Weights of a small transformer language model: a variant of Adam for these matrices.
MLP neurons of a small language model. Each row is named by its layer, matrix (gate and up: input weights) and neuron, and shows model dimensions 176-271. Each number is 200 + 40 x the weight over its row's rms, rounded and kept within 0 to 999. A neuron's up and down rows have the sign that makes its largest values positive.
After each neuron's rows, "fires in" lists the words (lower case) most often at its 100 highest values on Wikipedia text that the model never trained on.

L2.gate289,119,206,204,150,181,281,250,189,218,236,234,350,253,230,166,195,162,237,216,219,183,178,208,206,124,237,162,217,176,183,170,209,140,224,203,187,146,260,252,201,173,201,233,181,215,130,218,174,130,218,157,222,191,193,178,206,186,238,171,171,153,186,177,211,185,223,209,258,190,207,218,144,209,265,197,173,208,252,158,171,171,201,189,222,300,240,178,17,228,174,234,255,262,146,125,181
L2.up289,188,220,164,194,240,134,130,191,196,192,222,198,257,227,154,241,189,251,173,229,203,149,276,195,135,281,188,254,217,206,231,157,211,152,221,161,161,154,204,226,163,210,182,137,217,142,162,235,155,124,235,198,246,196,210,256,145,237,144,191,223,178,130,230,211,220,222,177,217,169,181,161,276,157,288,192,193,199,214,206,173,209,197,213,173,100,263,138,159,165,242,186,189,249,187,154
fires in: "war", "cup", "championship", "concannon", "competition"

L5.gate201,258,226,238,221,216,220,188,162,234,246,261,244,201,229,220,194,278,175,272,191,199,192,192,192,216,264,173,208,234,220,221,217,253,206,216,193,205,226,263,260,168,133,168,164,219,205,202,222,216,232,193,196,264,154,195,150,127,229,196,211,227,284,259,201,218,217,150,204,173,213,210,178,176,187,113,219,267,250,163,209,194,226,156,194,167,124,178,165,138,198,246,262,169,196,190,155
L5.up201,163,140,182,161,192,165,297,228,130,225,139,223,169,229,209,270,175,114,132,216,137,201,254,179,237,152,213,116,200,189,220,237,205,140,220,206,179,196,200,171,244,229,194,233,277,220,155,201,205,148,236,238,198,194,183,276,225,214,206,140,99,210,224,230,173,173,229,187,136,295,249,241,125,196,207,200,193,143,255,209,256,205,269,207,247,209,226,172,202,217,180,196,193,244,210,214
fires in: "as", "metabolism", "from"

L2.gate184,138,239,223,147,165,257,141,254,205,151,188,239,196,237,260,214,207,283,277,254,188,187,214,261,210,183,170,143,180,223,172,125,231,202,99,191,237,227,245,201,158,171,127,150,254,247,273,294,188,184,238,181,166,248,186,212,166,153,286,209,224,301,182,215,214,215,211,150,153,190,173,173,235,207,153,188,135,176,216,208,165,198,176,174,182,146,211,138,198,177,225,192,149,204,198,243
L2.up184,260,213,243,200,179,288,272,265,163,201,230,196,244,230,206,224,230,183,249,303,145,229,290,231,235,174,264,209,170,233,234,222,192,234,187,257,262,239,252,174,153,151,239,219,237,216,225,204,146,303,271,188,219,236,148,229,204,222,205,235,260,214,206,240,204,169,187,222,219,241,99,161,143,120,183,245,229,182,211,152,193,180,218,183,208,193,191,207,180,215,196,216,186,202,227,104
fires in: "as", "automorphic"

L2.gate543,206,300,111,188,181,129,156,224,152,141,151,223,171,208,201,249,149,231,257,213,193,218,234,200,288,157,189,161,214,272,203,160,169,263,241,163,202,233,277,183,227,240,198,234,162,135,220,136,151,191,214,184,204,218,214,249,196,213,230,188,177,201,217,229,226,195,181,227,123,275,171,224,244,178,199,204,208,193,217,197,251,173,149,258,101,169,197,186,185,125,186,140,235,251,196,209
L2.up543,146,253,164,171,165,118,139,230,193,195,135,209,202,204,210,219,161,152,178,179,170,209,213,204,221,256,246,164,239,297,208,205,211,203,212,164,190,216,233,196,227,240,220,239,175,122,244,96,248,206,222,245,256,157,166,271,191,220,264,197,201,198,178,200,205,195,274,162,212,240,148,215,227,217,269,199,171,165,258,142,194,211,177,211,151,140,199,205,186,166,184,174,209,218,163,256
fires in: "has", "have"

L2.gate473,145,167,174,134,185,170,187,207,210,262,161,200,196,269,155,242,199,238,220,245,215,198,220,114,219,209,175,229,268,247,216,245,172,188,203,124,206,256,177,234,254,191,192,206,179,181,140,221,189,171,233,238,169,191,249,253,214,216,307,113,202,220,199,196,225,161,183,204,249,251,200,208,260,165,245,218,209,217,210,227,163,162,148,197,196,309,145,258,138,155,124,213,186,198,257,202
L2.up473,160,185,169,135,128,155,163,214,174,258,102,199,183,243,159,221,180,186,183,255,226,207,255,179,245,204,185,208,251,220,242,216,241,232,210,166,203,216,176,245,164,206,209,122,217,165,189,194,266,205,201,157,195,239,264,266,161,188,248,179,178,196,223,154,251,159,212,215,201,281,214,176,294,194,164,239,158,259,272,253,230,210,218,282,155,212,208,243,180,163,141,226,197,188,231,219
fires in: "had", "has", "have"

L2.gate312,232,171,207,272,228,234,147,201,189,215,143,183,170,199,188,199,174,229,214,198,233,279,228,256,141,252,100,128,199,206,152,211,206,127,243,137,217,232,308,171,216,164,195,152,236,182,213,234,228,159,201,273,262,249,240,199,228,221,258,214,150,246,221,223,220,222,229,181,205,235,160,184,263,187,198,186,239,213,244,288,224,145,163,218,182,128,210,238,236,231,190,184,192,214,215,161
L2.up312,169,180,225,263,165,170,155,231,200,228,250,221,288,203,235,240,250,252,180,171,164,139,220,196,186,262,250,203,229,116,205,181,217,214,150,227,227,146,272,187,143,161,216,147,175,199,217,184,284,203,213,191,191,186,199,238,204,199,214,262,268,220,140,198,265,204,180,232,224,244,182,218,213,225,143,168,219,221,219,263,170,177,200,180,237,178,159,221,153,247,129,213,260,150,245,160
fires in: "its", "their", "three", "were", "two"

L2.gate276,195,222,188,258,142,207,199,257,162,212,202,215,180,171,180,224,158,247,190,272,191,191,190,198,207,201,239,141,205,318,237,244,213,168,236,164,193,253,214,216,284,196,137,178,212,216,207,223,159,247,209,239,213,196,160,244,184,175,182,295,162,290,147,224,265,154,144,273,226,159,230,140,162,161,216,206,212,112,228,246,177,174,226,141,188,153,174,115,184,132,228,241,185,194,176,158
L2.up276,197,240,211,238,203,171,183,255,171,311,206,149,129,176,215,203,144,213,167,242,149,157,166,148,195,202,262,240,193,334,223,200,165,180,163,222,240,229,160,235,228,199,189,241,164,152,239,128,213,224,273,150,218,196,143,275,195,202,157,211,198,222,184,231,184,244,195,192,222,177,226,166,158,212,210,235,196,128,151,235,139,192,273,155,199,160,157,227,235,205,196,155,230,161,194,251
fires in: "as", "more", "out"

L5.gate132,257,180,145,150,207,202,181,139,216,163,133,206,274,188,166,184,212,201,221,160,208,284,235,182,202,169,292,170,224,249,142,108,226,183,190,117,192,196,261,170,210,192,166,153,157,222,203,255,236,208,161,213,191,203,220,204,174,212,248,222,168,184,214,221,205,185,141,239,221,174,253,201,173,216,206,226,175,166,296,187,227,164,159,177,185,176,193,85,213,176,198,204,245,167,234,181
L5.up132,208,153,206,194,235,187,178,203,229,142,228,173,262,208,208,176,174,234,269,155,224,270,202,199,130,239,206,162,159,258,181,166,185,195,154,137,226,219,239,119,160,165,189,163,204,169,208,201,259,187,200,232,128,187,210,238,176,181,158,212,171,191,229,201,191,232,180,220,201,241,238,165,227,251,223,182,211,199,212,221,169,195,218,155,185,194,161,214,207,193,265,255,264,184,291,206
fires in: "to"

L5.gate567,242,185,143,178,149,261,163,221,248,93,214,172,224,186,83,169,174,180,243,154,206,288,193,168,251,270,193,229,153,235,261,207,200,261,139,186,190,207,245,230,165,237,197,166,135,271,172,213,136,221,184,221,169,189,163,166,258,271,238,237,236,156,179,267,150,198,178,208,154,174,190,229,142,157,240,234,187,183,204,176,180,275,151,194,118,162,243,169,239,171,148,221,222,190,198,127
L5.up567,212,201,180,189,310,225,143,163,240,188,165,175,185,214,176,147,159,177,257,190,162,265,136,159,180,228,211,168,239,241,247,185,198,204,157,267,109,168,255,297,182,223,160,204,181,243,185,217,243,237,163,230,184,197,184,200,197,165,186,139,176,206,149,175,136,150,195,193,177,148,230,166,133,205,191,222,247,197,217,174,176,224,183,232,178,268,165,212,257,247,196,220,200,181,234,201
fires in: "m", "ft", "tempera", "cm", "km", "mi"

L2.gate131,164,140,136,185,249,246,182,208,176,230,231,225,195,250,184,239,159,237,214,325,206,229,219,185,272,176,147,181,268,260,227,220,170,138,238,231,253,243,176,170,186,230,126,204,173,261,203,170,129,79,202,153,216,248,241,208,202,220,148,186,187,203,216,236,213,165,202,162,134,194,280,253,230,242,250,157,256,196,129,176,149,117,233,174,164,181,158,147,211,184,200,257,245,165,231,172
L2.up131,140,195,231,259,211,199,253,171,208,221,266,196,242,202,151,234,210,182,202,259,208,216,199,166,254,181,192,150,183,184,278,227,197,210,228,166,220,248,253,196,195,225,175,206,212,228,174,207,210,150,179,219,177,192,276,262,169,171,204,188,256,269,247,222,238,251,166,242,179,127,230,271,247,181,170,136,216,200,175,151,196,228,222,207,288,176,290,213,186,198,258,286,259,193,192,149
fires in: "years", "year", "months", "week", "days"

L5.gate467,183,79,192,203,179,136,196,101,152,174,141,185,106,238,183,205,251,233,207,113,196,240,119,244,199,131,196,180,113,184,178,255,205,204,221,211,172,199,245,204,125,202,269,225,221,141,157,296,141,214,140,188,226,198,179,212,212,237,217,201,233,161,215,189,175,168,178,145,257,160,174,267,197,198,218,156,193,200,213,195,209,235,111,172,172,198,214,195,173,195,179,237,201,270,206,180
L5.up467,146,181,205,236,127,124,253,176,135,241,236,225,168,183,240,200,214,264,200,190,216,219,221,174,207,156,227,240,169,190,173,225,139,139,183,95,196,164,237,219,130,182,176,208,228,147,145,228,217,178,202,147,258,219,160,275,142,187,126,159,207,214,251,180,170,171,192,186,244,188,127,215,228,236,232,197,228,126,238,175,169,142,184,111,168,146,171,200,224,156,177,263,240,203,253,229
fires in: "such", "known", "following", "named"

L5.gate311,222,179,116,175,176,189,212,205,237,210,220,268,244,197,195,185,193,145,232,224,143,254,223,158,204,162,203,218,233,288,181,188,255,203,184,157,225,191,211,247,182,222,138,195,239,231,139,192,242,264,190,142,235,196,237,221,197,202,129,220,156,174,203,288,201,145,197,217,194,186,203,251,197,142,240,181,244,197,177,198,153,228,223,246,192,236,148,162,219,182,196,139,274,186,169,195
L5.up311,187,149,202,221,187,216,204,236,193,225,203,175,193,234,219,206,113,254,205,222,166,202,257,255,227,209,190,181,144,220,244,222,165,294,194,163,198,184,179,173,213,197,138,201,112,234,280,184,148,209,166,256,175,117,238,249,213,204,250,200,219,214,189,209,148,252,213,180,221,155,125,177,259,232,164,193,193,191,239,265,163,205,239,176,144,250,162,190,213,216,223,203,156,262,180,243
fires in: "years", "days", "months", "times", "hours"

L2.gate443,152,176,189,176,254,106,156,182,186,239,151,192,256,166,150,213,228,218,197,189,215,241,235,182,164,185,107,248,203,226,282,253,145,207,183,138,257,266,187,245,188,217,205,198,218,190,195,207,189,264,185,168,149,273,135,172,147,190,81,180,200,311,175,211,107,171,229,229,167,138,206,191,243,192,181,235,177,188,210,175,192,214,241,226,246,176,212,185,180,245,204,142,142,198,74,182
L2.up443,186,219,223,84,153,262,136,239,168,153,219,236,235,180,166,204,207,227,122,283,192,155,183,135,203,260,206,219,215,319,187,261,218,209,174,207,214,232,180,176,272,178,163,109,292,164,157,241,138,202,237,166,160,201,173,251,142,220,168,188,202,210,110,197,178,165,228,163,198,177,153,144,209,195,149,246,221,109,174,243,222,194,267,202,227,173,221,284,234,197,180,187,217,201,232,167
fires in: "party", "club", "team", "album", "player", "band"

L5.gate12,227,248,281,224,224,217,278,160,191,230,190,215,229,293,225,214,212,155,291,265,158,185,223,127,151,265,179,247,176,219,190,246,162,211,295,207,242,216,203,106,221,182,295,244,206,227,198,143,193,165,180,250,185,193,234,199,218,212,134,309,276,182,152,168,259,183,211,133,164,145,240,147,168,156,183,144,204,218,241,218,218,200,207,188,262,181,195,203,178,183,224,221,163,157,245,203
L5.up12,242,150,145,170,171,163,265,143,247,159,163,150,209,215,149,204,240,172,180,285,157,200,177,228,186,203,198,151,182,165,208,221,257,150,115,179,201,207,274,276,234,237,187,141,187,196,217,230,188,211,180,91,237,207,244,103,197,214,223,202,222,225,197,215,277,227,185,172,196,224,188,178,206,297,269,193,206,239,147,202,106,182,207,162,107,195,192,188,172,252,206,224,256,242,185,135
fires in: "an", "became", "becomes", "as", "being"

L2.gate449,246,175,215,242,182,238,177,198,167,205,200,186,227,217,229,252,233,154,242,266,187,218,214,223,180,270,184,203,212,278,204,204,246,176,190,287,210,177,157,240,275,186,207,171,188,236,229,221,182,194,160,179,209,202,252,159,217,243,245,257,191,279,174,241,277,171,154,242,218,209,244,271,236,204,204,219,227,127,291,205,146,199,217,192,151,215,130,119,203,164,228,254,232,173,162,174
L2.up449,201,237,171,213,269,235,199,217,165,180,187,241,181,272,215,228,223,199,211,232,185,221,258,220,188,265,152,153,256,155,115,225,234,193,187,266,260,189,269,234,195,228,232,165,181,225,207,268,173,243,178,181,256,198,176,232,161,184,242,194,182,209,234,291,258,155,240,141,261,204,202,205,160,222,227,190,203,187,262,221,236,136,227,148,182,268,125,213,262,206,239,241,230,233,279,208
fires in: "became", "was", "been", "national", "as", "born"

L5.gate72,193,223,238,212,105,182,172,205,241,69,211,179,147,247,157,265,265,187,261,162,211,187,163,222,290,233,184,206,221,175,192,244,209,195,204,227,136,112,261,186,147,134,174,221,225,188,254,222,196,141,160,164,169,210,204,195,216,218,162,218,232,171,143,178,305,197,246,162,159,209,190,214,139,203,290,153,183,237,199,229,188,168,165,223,273,237,165,150,200,206,129,255,186,206,213,215
L5.up72,225,196,216,236,252,109,237,170,189,228,211,216,161,274,210,199,165,151,132,210,162,192,214,176,154,202,173,246,193,241,263,212,225,188,176,176,245,197,186,179,189,228,211,205,173,250,184,191,203,192,238,120,241,193,286,313,167,150,203,203,177,244,180,252,201,181,211,160,191,184,208,187,162,181,228,196,241,251,149,119,150,129,222,221,207,147,196,231,201,156,212,183,195,153,234,209
fires in: "as", "it", "an"

L2.gate166,154,163,214,255,225,213,203,228,216,220,214,226,203,213,181,218,242,164,217,210,152,204,230,227,140,171,133,159,188,191,172,181,236,183,216,140,212,245,193,255,198,153,228,214,196,228,159,219,277,224,262,190,230,160,218,166,217,289,234,223,225,201,246,189,173,208,270,175,148,178,187,192,147,197,214,242,212,220,252,208,279,154,264,203,175,189,172,238,158,161,238,183,257,234,255,219
L2.up166,186,142,214,240,198,250,185,280,231,189,104,189,189,170,197,204,186,156,145,235,140,248,247,281,159,216,173,236,214,269,193,146,136,169,214,164,178,282,154,225,205,153,198,231,236,160,179,179,284,230,211,217,241,220,206,186,238,247,277,197,188,277,191,207,212,201,256,218,88,219,182,223,212,181,184,259,234,186,247,177,242,202,168,182,166,184,101,241,176,137,175,220,210,131,184,232
fires in: "over", "about", "than", "around", "below", "under"

L2.gate13,198,210,202,192,227,265,254,190,202,252,190,129,197,178,226,252,166,201,173,267,182,152,191,247,171,215,195,189,206,240,166,176,194,249,153,217,252,174,229,203,174,159,224,150,193,168,129,189,201,281,284,170,216,195,222,227,260,183,205,196,191,181,168,149,164,265,128,197,163,274,219,110,168,180,187,158,214,210,198,224,157,160,197,138,161,217,207,165,189,238,184,175,144,249,186,250
L2.up13,180,95,237,143,194,183,280,139,201,266,108,168,121,260,201,221,217,194,233,139,225,219,239,196,206,178,209,173,244,198,190,188,202,245,220,204,313,255,192,139,195,131,231,140,202,190,244,221,234,201,222,149,252,205,163,199,221,198,169,179,229,197,138,266,172,171,206,259,197,228,205,221,147,202,118,235,230,170,188,210,158,211,181,156,198,243,174,226,155,211,242,219,141,182,231,171
fires in: "with", "among", "of", "without", "despite"

L5.gate120,229,284,136,197,221,210,145,136,220,155,185,252,184,139,165,196,213,218,236,183,299,215,228,124,264,148,209,141,139,221,221,221,203,152,194,161,192,264,241,244,206,133,210,186,136,188,163,180,191,277,219,200,171,206,210,120,182,201,193,281,145,252,161,241,235,194,203,270,279,107,151,211,178,192,179,199,292,208,173,249,192,203,189,236,220,162,197,184,226,188,158,177,220,177,155,150
L5.up120,264,194,133,259,235,183,165,195,365,208,176,200,198,197,207,214,224,159,245,207,222,235,145,208,153,170,199,182,163,184,214,176,149,226,206,162,214,153,143,189,199,192,223,235,200,238,210,222,199,228,212,245,187,126,167,190,171,187,163,216,177,196,193,167,238,175,188,173,190,130,216,198,126,297,195,192,196,230,158,219,140,167,214,245,255,274,116,219,182,156,130,242,197,188,233,269
fires in: "two", "three", "four"

L2.gate619,214,218,223,191,285,199,228,144,224,258,234,279,254,161,159,187,193,250,182,277,239,163,226,195,239,169,224,162,257,196,235,174,205,139,196,226,150,211,266,210,184,133,198,176,188,201,167,220,220,171,190,221,171,234,153,252,165,202,223,197,176,173,148,138,165,190,165,236,191,216,110,184,192,274,140,222,204,171,194,206,217,153,237,198,147,135,218,181,166,129,257,170,160,201,192,186
L2.up619,113,157,141,200,242,224,170,244,94,140,275,281,201,185,185,198,223,210,124,205,171,191,196,150,247,217,193,205,163,229,178,254,252,123,223,146,249,178,248,258,273,210,277,124,196,276,206,162,228,160,231,200,219,185,242,264,216,200,239,200,267,227,206,201,183,209,156,265,237,225,175,145,171,174,176,161,181,223,234,229,204,124,260,254,206,287,279,177,95,237,282,228,193,216,191,219
fires in: "school", "university", "college"

L2.gate422,248,151,196,235,261,251,248,209,167,274,169,215,141,255,201,248,134,209,150,229,211,193,226,168,150,267,117,255,211,189,207,181,230,163,228,167,216,188,178,224,196,244,202,224,225,204,159,186,163,132,268,246,237,200,200,198,193,190,232,276,175,177,208,143,174,191,122,186,180,126,203,150,191,183,212,150,198,85,273,228,135,222,281,203,185,170,154,162,176,195,224,167,177,195,171,261
L2.up422,240,226,263,222,171,202,156,218,210,179,205,231,202,176,177,166,124,294,162,198,126,181,229,175,142,219,94,169,174,261,233,204,176,150,135,183,156,214,213,198,240,247,194,200,259,194,162,193,164,151,195,187,209,185,214,196,135,190,248,285,206,224,136,201,295,210,198,146,242,205,237,197,179,221,200,219,151,192,179,173,123,187,156,249,175,203,222,211,174,187,229,263,160,192,187,277
fires in: "name", "language", "district", "title", "municipality"

L2.gate601,179,195,180,174,192,203,199,209,196,202,163,147,259,106,206,214,163,171,167,221,210,185,249,275,219,221,186,186,218,233,238,190,279,161,225,143,265,198,250,216,156,183,188,188,218,205,143,249,197,205,200,260,215,282,212,243,275,179,182,164,181,245,133,232,216,170,200,198,164,138,171,236,260,158,190,137,212,211,150,222,198,224,160,169,185,167,142,110,206,279,228,237,246,223,180,159
L2.up601,193,170,225,162,209,238,129,268,131,218,129,180,240,181,213,200,245,236,119,192,186,231,157,249,235,260,209,143,236,142,175,169,179,233,184,219,243,278,199,133,210,174,146,236,195,149,142,228,161,178,273,251,193,259,224,258,218,200,220,216,217,290,216,200,173,197,180,204,156,193,218,139,209,183,253,132,154,196,174,247,197,184,205,186,178,130,222,148,228,206,140,262,251,226,186,187
fires in: "its", "their", "his", "our"

L2.gate396,135,234,266,247,191,259,178,274,165,206,195,199,190,237,218,283,186,181,150,215,214,222,177,218,193,259,157,180,212,280,120,247,225,162,178,226,228,238,226,218,193,120,271,200,194,204,175,210,221,224,217,185,158,209,180,215,212,207,220,284,242,233,216,191,138,251,148,179,168,265,180,185,150,185,204,214,158,192,173,201,208,228,242,194,161,186,169,168,183,135,195,237,204,166,237,211
L2.up396,225,177,250,235,247,186,203,233,165,263,166,213,145,219,206,268,122,179,178,232,232,140,222,209,220,220,137,142,194,225,104,178,138,188,216,216,194,292,193,238,207,126,250,207,218,202,145,190,205,282,173,202,215,229,258,147,235,197,223,167,246,239,206,169,180,213,122,238,227,186,147,214,177,187,154,227,203,238,183,253,189,250,222,170,224,295,170,120,217,184,194,254,184,180,232,244
fires in: "under", "with", "as"

L2.gate470,158,172,273,216,207,176,153,235,224,185,186,243,180,198,215,230,168,211,205,210,201,251,175,252,260,107,198,237,185,227,295,163,188,213,230,238,249,251,269,201,208,176,160,200,133,225,186,216,167,199,226,222,219,222,267,188,159,195,159,170,196,209,211,207,234,129,121,107,140,294,187,205,260,213,153,174,178,175,216,253,136,259,216,163,196,217,213,165,197,213,175,208,126,150,238,235
L2.up470,207,235,224,186,248,290,206,238,162,198,250,211,190,167,230,175,191,161,171,302,147,166,105,209,119,196,133,195,235,267,199,190,193,239,146,168,245,188,149,246,216,240,225,210,250,216,172,208,160,225,261,115,250,286,166,192,192,190,229,158,231,202,196,159,187,166,189,253,262,159,210,195,133,183,128,246,238,157,259,132,269,173,196,178,100,211,210,216,194,203,214,204,168,267,97,218
fires in: "of", "university", "country", "city"

L2.gate9,262,219,162,213,146,233,272,262,170,234,147,204,160,192,213,261,223,152,157,286,196,161,132,199,253,179,178,151,127,289,137,171,216,264,181,212,174,177,237,199,233,212,222,147,192,169,193,163,175,272,140,178,205,221,197,256,132,224,222,186,252,245,235,208,140,261,274,208,170,175,173,214,121,166,180,154,233,192,177,201,149,170,194,183,239,185,156,146,196,157,184,221,138,135,181,239
L2.up9,181,162,250,294,134,225,120,183,247,184,138,169,167,260,243,226,222,174,179,245,246,190,155,212,236,247,170,182,226,225,186,178,211,221,145,238,148,166,221,203,189,184,196,274,193,116,185,212,178,227,173,181,229,185,188,224,166,162,214,192,205,274,209,251,109,230,171,221,266,228,251,272,173,206,188,273,192,164,272,307,82,181,259,193,238,141,225,234,175,142,170,199,157,208,257,179
fires in: "as", "by", "via"

L2.gate477,171,177,234,234,252,202,264,172,236,115,196,205,214,166,132,252,209,204,215,171,187,260,155,173,270,265,189,202,243,268,206,213,277,188,236,223,230,174,249,218,215,153,165,182,186,191,202,182,209,163,193,113,197,244,240,184,173,226,261,188,287,184,159,189,201,169,94,232,182,208,190,192,249,141,139,183,232,195,240,183,174,194,125,190,229,163,191,155,149,140,229,210,197,299,239,132
L2.up477,200,240,148,248,123,158,200,252,294,207,144,156,187,148,198,238,163,192,286,124,212,184,217,221,271,273,170,180,206,213,222,204,211,192,152,254,217,141,161,205,193,143,146,181,178,241,183,234,233,209,186,210,121,167,262,171,176,205,176,160,195,191,201,173,134,178,166,236,252,185,300,190,206,181,172,198,195,223,243,152,168,194,171,267,193,193,263,182,245,147,173,168,183,271,170,295
fires in: "ft", "cm", "m", "feet", "lbft"

L2.gate535,215,100,247,329,249,160,138,253,176,214,175,202,214,133,210,183,167,280,270,184,231,214,202,98,229,223,193,174,160,132,250,208,121,194,208,215,185,177,199,201,190,171,258,165,173,267,252,300,211,233,116,177,265,186,252,231,213,224,269,223,212,156,203,214,157,145,201,242,190,176,158,246,236,210,135,152,257,152,192,184,140,176,151,230,162,210,175,153,157,262,225,233,176,174,149,175
L2.up535,209,165,211,181,188,169,245,243,144,268,214,153,206,248,254,218,131,137,130,201,187,156,208,191,205,259,153,213,246,241,159,211,258,187,186,250,224,167,153,207,153,191,210,167,187,217,211,182,165,209,239,240,257,244,154,250,132,187,182,151,197,256,203,193,228,255,236,215,290,198,108,169,193,119,176,218,242,136,209,238,214,159,195,233,255,193,223,170,223,199,239,220,256,182,216,169
fires in: "a", "as", "aut", "axis"

L2.gate577,164,197,234,240,202,270,201,272,225,237,206,157,210,268,200,264,220,249,141,227,175,190,149,204,263,144,136,183,105,193,141,217,278,232,166,223,239,189,239,286,168,243,189,198,191,181,198,200,205,230,234,187,176,144,174,155,143,262,186,184,227,218,242,163,214,158,177,218,178,209,189,185,249,87,165,146,182,215,191,211,107,186,127,158,158,211,180,227,164,174,195,239,166,195,200,157
L2.up577,181,169,224,211,245,235,241,227,205,158,161,158,129,213,241,185,173,210,189,257,225,195,183,273,234,192,136,130,166,220,151,246,231,196,210,227,209,223,188,231,140,214,172,157,161,96,188,233,230,240,240,159,207,134,220,157,267,173,262,281,156,212,323,255,240,190,146,246,188,216,252,211,322,207,188,198,158,181,204,185,239,185,157,113,228,183,149,145,221,191,205,210,212,179,211,207
fires in: "include", "including", "as", "includes", "like", "included"

L5.gate85,233,233,138,124,183,211,180,233,207,143,242,162,183,211,201,206,201,240,238,164,166,219,217,264,315,171,228,139,226,248,255,196,156,191,183,212,118,249,227,151,254,134,100,257,130,222,154,114,204,168,189,277,148,247,210,224,219,203,203,161,146,197,125,246,221,239,195,183,161,188,166,236,213,193,191,196,159,208,192,161,205,213,220,153,204,250,225,229,192,173,195,221,195,260,208,237
L5.up85,172,205,159,253,251,208,201,202,180,155,137,192,150,270,230,134,208,191,213,204,205,220,202,194,139,179,195,224,177,202,194,219,109,174,194,139,228,254,240,158,234,158,201,230,171,230,199,194,263,250,217,139,218,167,299,173,218,169,221,132,190,246,279,228,191,185,213,216,238,212,212,228,281,148,186,198,252,208,243,137,227,163,228,157,189,194,135,218,186,199,274,314,250,189,210,137
fires in: "to", "into", "through"

L5.gate46,213,246,230,195,125,232,131,232,211,246,170,159,164,185,123,179,201,269,162,163,185,117,219,140,188,226,266,230,148,216,166,233,308,236,202,183,193,222,164,209,178,164,211,173,182,187,168,205,247,241,131,236,194,241,214,195,183,239,170,244,139,215,244,196,109,219,135,212,171,232,191,222,224,174,172,216,250,212,216,210,176,236,197,211,160,226,227,235,213,185,120,159,184,180,154,227
L5.up46,150,206,189,251,234,239,240,221,298,242,196,165,159,184,208,214,189,205,129,238,162,175,172,233,202,157,210,230,197,220,216,184,205,137,206,226,196,145,201,293,162,206,267,249,223,159,173,255,199,207,133,143,164,243,180,172,184,177,257,205,220,223,233,115,192,224,202,168,114,112,157,194,260,165,199,184,176,228,169,253,212,187,197,194,121,192,200,187,241,269,189,246,183,281,224,217
fires in: "in", "on"

L2.gate211,179,190,285,295,176,181,173,187,195,188,134,262,213,187,269,201,122,190,155,221,100,168,196,214,156,196,270,228,233,225,193,181,171,265,205,146,247,248,239,193,144,186,206,202,205,203,204,218,278,169,209,142,181,196,243,186,153,190,200,212,176,165,296,261,180,253,249,183,208,247,191,190,140,192,181,151,136,154,159,219,147,218,204,134,154,256,229,263,189,170,168,76,121,162,237,233
L2.up211,186,170,204,244,199,258,257,230,196,198,155,230,169,173,205,211,245,252,199,216,150,186,199,207,175,196,148,192,199,228,101,209,186,242,216,271,214,300,160,280,200,153,207,183,175,119,199,202,209,260,248,214,198,195,189,158,228,248,247,139,186,224,220,230,143,207,119,232,186,236,196,136,172,196,126,243,229,226,245,210,229,151,232,165,219,193,154,174,219,175,222,160,153,165,260,274
fires in: "over", "near", "in", "under", "across", "von"

L2.gate173,239,229,169,231,180,199,96,205,263,188,230,288,189,232,149,231,156,188,190,282,241,150,182,130,227,137,148,181,167,241,189,234,220,209,218,260,197,247,253,198,212,235,221,176,212,198,171,198,162,218,152,229,197,255,218,130,157,215,223,185,222,156,189,138,201,179,207,228,259,115,173,178,152,205,193,243,224,203,253,216,156,108,210,273,256,276,118,260,209,170,184,315,198,139,205,223
L2.up173,272,179,178,234,252,197,194,189,274,263,250,238,198,203,214,177,222,165,230,173,212,167,219,150,149,186,220,147,191,177,143,151,227,211,248,187,154,231,271,209,269,216,163,159,139,260,240,187,147,217,215,242,155,151,259,211,151,169,110,214,182,211,285,175,216,209,116,213,307,157,160,248,181,234,190,185,179,169,197,222,206,191,265,186,292,241,171,287,202,182,166,223,173,164,217,263
fires in: "two", "three", "four", "1st", "3rd"